Weights of a small GPT-style language model, trained from scratch on English Wikipedia.
Size: 9 layers, width 768, 4 heads of 128, vocabulary 8192, 91.2M parameters.
Architecture: LayerNorm before each block, learned positions, no biases in attention or MLP, untied embeddings.
MLP neurons of a small language model. Each row is named by its layer, matrix (up: input weights; down: output weights) and neuron, and shows model dimensions 192-319. Each number is 128 + 32 x the weight over its row's rms, rounded and kept within 0 to 255. Numbers have three digits each.
Before each neuron's rows, "fires after" lists the tokens most often just before its 100 highest values on Wikipedia text that the model never trained on; "fires before" lists the tokens most often just after its 100 highest values on Wikipedia text that the model never trained on.

fires after: "|", " |", " October", "-"
fires before: " |", " August", " March"
L3.up1356:172123135194060119114124128152129107146127160118128132125108110071110082109100145050188099092113123131102170111164131144126140123093129109130117130089152133126141123121149106142086121144111148174132204164139154094094146149093072113029136093039128111215137122140108153112093077162150163132064130138111130124087137126139079173091070150176170159131128141132166127131122172171135154124120
L3.down1356:115110149169105132115155125103128182163167156148074175200166154113148135101110138136125103139110193139122144119159114194136150056137120145143156143109171139152137116142132145151096102149105084131119085150097155121089152118144081105134160108116120135118088104091149137124140081100127183102127135102114145148135110099142140205109143138099114095125158215149048081113154118144154168119153

fires after: " |", ";", " the"
fires before: " |", ";", ","
L3.up3618:203102089128125134107144151101105159122152136149117088142062067116070176115116123105144142137168117152136156144201148124143166143127127145153131135125132094163101147198095110100141119161100114164124106118145177102131134119159116124089122158144146149192128106128130084130089034166136138168122135112068108148106117110122109114139106158156122105142147126108104144149142093124099114131085
L3.down3618:094131170153170116121027156103144104131101131111118101106126161170166104119094113154127171121115179072039103172073112132112106067112092117104113128146177148131148149133142151138132120073174109104078110125144161121117172149115182121147157096117108129101140146074111178110134161106138155121170125140145138091110179112153159121161166132152145138153160133087166103184102088112105079120167

fires after: "|", " |", "-"
fires before: " |", " (", "-"
L3.up4339:168129128149120160130135071132120086152096128141144165111095163134121129116080159126116125081102099133150159183167082163179075090077133074099139090080105112098092164153131116145108149124141175134113142125162125139127130156150087091133126091108089109217109140201121140127107084100079133088111099072159165117077163124103087181101128126129117136165129130098163134092099109163155155132103
L3.down4339:145104184113109116098144104083140148151199126099114132102175110080189196128087165097142073106114134119076104081121127129071165084173178147106145188199182128085095135116086215095104126117101160113120146088150201130185168115158125133131172168119159102099166144147114094115191106181106119139160117120116165085112138108100127183162124122051160140130113088087145176139129103083082099113142

fires after: ",", " ("
fires before: ")", ",", ".", "\n", ";"
L3.up1773:118085111164102103132087146210113137170122136132154093130090124161122148145127150103059095098079063186134145094089081116177110109124121120105124153144157104130161114128147151115149101142148145146207169146168169109103139100072178111099177106098135129106151131201082150106092125142101128116150106127175089087090108149120127078070119105096090096127127125119124143151069220102055072157135
L3.down1773:120151107083110124107177130176187205127118102088161117127137115128112161089063149182092139140109184119084115082152099135143109050125138169158090166129140130138147102161134114145174118177152172096140077144124130178114100156143139149124168130121138142083191109161145121146129046173154123120091100114125112096117146125075138141092108126122100140171121150097153109162186175141146104144103

fires after: ";", " |"
fires before: ";", " |"
L3.up893:111185120152121091140136152119191131097127128096103133133122082155056133115157092092141160127154152120094146147161147211107137105120127112135154084111098119118113121132040140040182117180079134162077146159115205097127111119127186121041080111119154101123112087125134137106083156123127171099104122138145169110155167185105132085100158124154119136153114147095134121150165110132075141115123
L3.down893:146106129127114123172107156095152122133122098156135107105091175147122119176130097086098103103118167105043154150136119129127124099141119118120112050185143135127131160116167073136131107099116106170147108176055129099121124108086118201112085097175080088156143147129132125115157153112156128166150129134202130065119188191138085132185118175083154141154096152116144097172155076099136089105122

fires after: " |", ";"
fires before: " |", ";", "."
L3.up3187:124090165104112111130111106130121131105087135109159157121138090133129131125145132137143096144101130136084182101071125119128136062092155093134125120145140142124153135105171120106091162125152159140116161150167100103074143122121081147135125132129171124095136081129121137129129088148140148144114118082125044115108101214122164110086117107141143142112140127135082143075077095181104157139132
L3.down3187:142155116096167170132159121116083182144114066117120185139165077058180154139141093153149077152137100141151138099148135110172100111161125194186103118114125140141093145162130094125104099122128115089086100136112152143122158120159146088174177117111169153136034112088160106130117082219149091130143083135165186131113099098070147139041144119091125099110126144174154136077132145167089105155152

fires after: "-", "–", "|", ",", ":", " a"
fires before: "–", ":", "\n", ";"
L3.up1862:111092122126109094089106150108163173140117126139153127131178185128096144104139160069124132080141142132180186179105115053169177108093161128101136085125223139138134121108124125043147135142137083154166182108152127104168119106135154193154116105126121150143196111087130144125096089137148179124081140112132081117147179125117129167152126104140102159106156132149107110087139135139101182107130
L3.down1862:161131136097137119100139142176147117106108093135106056126156100122126165117181159159188141109124137100166114100097144135134099103125167202138142134118149173151130113158169120157114190131064091057121105113130030123115106094147134156142155105109171141050117108089138111097130187125124093123102170184126134179094122112106153143134149122171129155082141101142141155136129123146157171108177

fires after: "|", "\n\n", "-", "ed"
fires before: " |", ":", " m"
L3.up2506:109154168168094100145154137132139115123089124112119164126165114196087105132097218125160165124129123108166180143141161119156099119097072095072153135148130115116101135089111148149147142129185122155121155165142153101161143117101164139108163108129144125195084103108109144128090112182112126123193148196172178104066106084130062176136103152119153195165091128132081141103163177144148092111095
L3.down2506:087135183148167123118130128186168069101125159099160085076102098165043141165158167144141104162107149128146174097166134170053142126135059095116169144136133132111137077123142091083131086108179101132113093083132166178143143146182187120142148226185127094113107152115108109145086114165130150149148120160090156138116103098111134102211079144096097089150098104123136136140184154131145102130163

fires after: " |", ";"
fires before: " |", ";", "\n", ",", " days"
L3.up381:195139152158078111146150120175160144091135162117128078139078131164086160097131149129168108083138152139157206099136108132142144077072127071110167113145111124137147153157079120118106108165136154170105142146156176100164121120064110164143123107104108136128120100105134139124087070109150133110117123124118097156109166241120173110110134128160161109134108109137101098108118130124117132101137
L3.down381:110159097126195131084161133122158144160081141131133138099137116141172102167121076167153038162104117154115100105131126148160155102137111111159144135112088153114114164143169070121149133150075159160135107156105144131087188158137205156160146131113129070106124140077103144123099194185134055173141131143163156126157145153128123132178126132030113133117097109105150169114109124103112106172113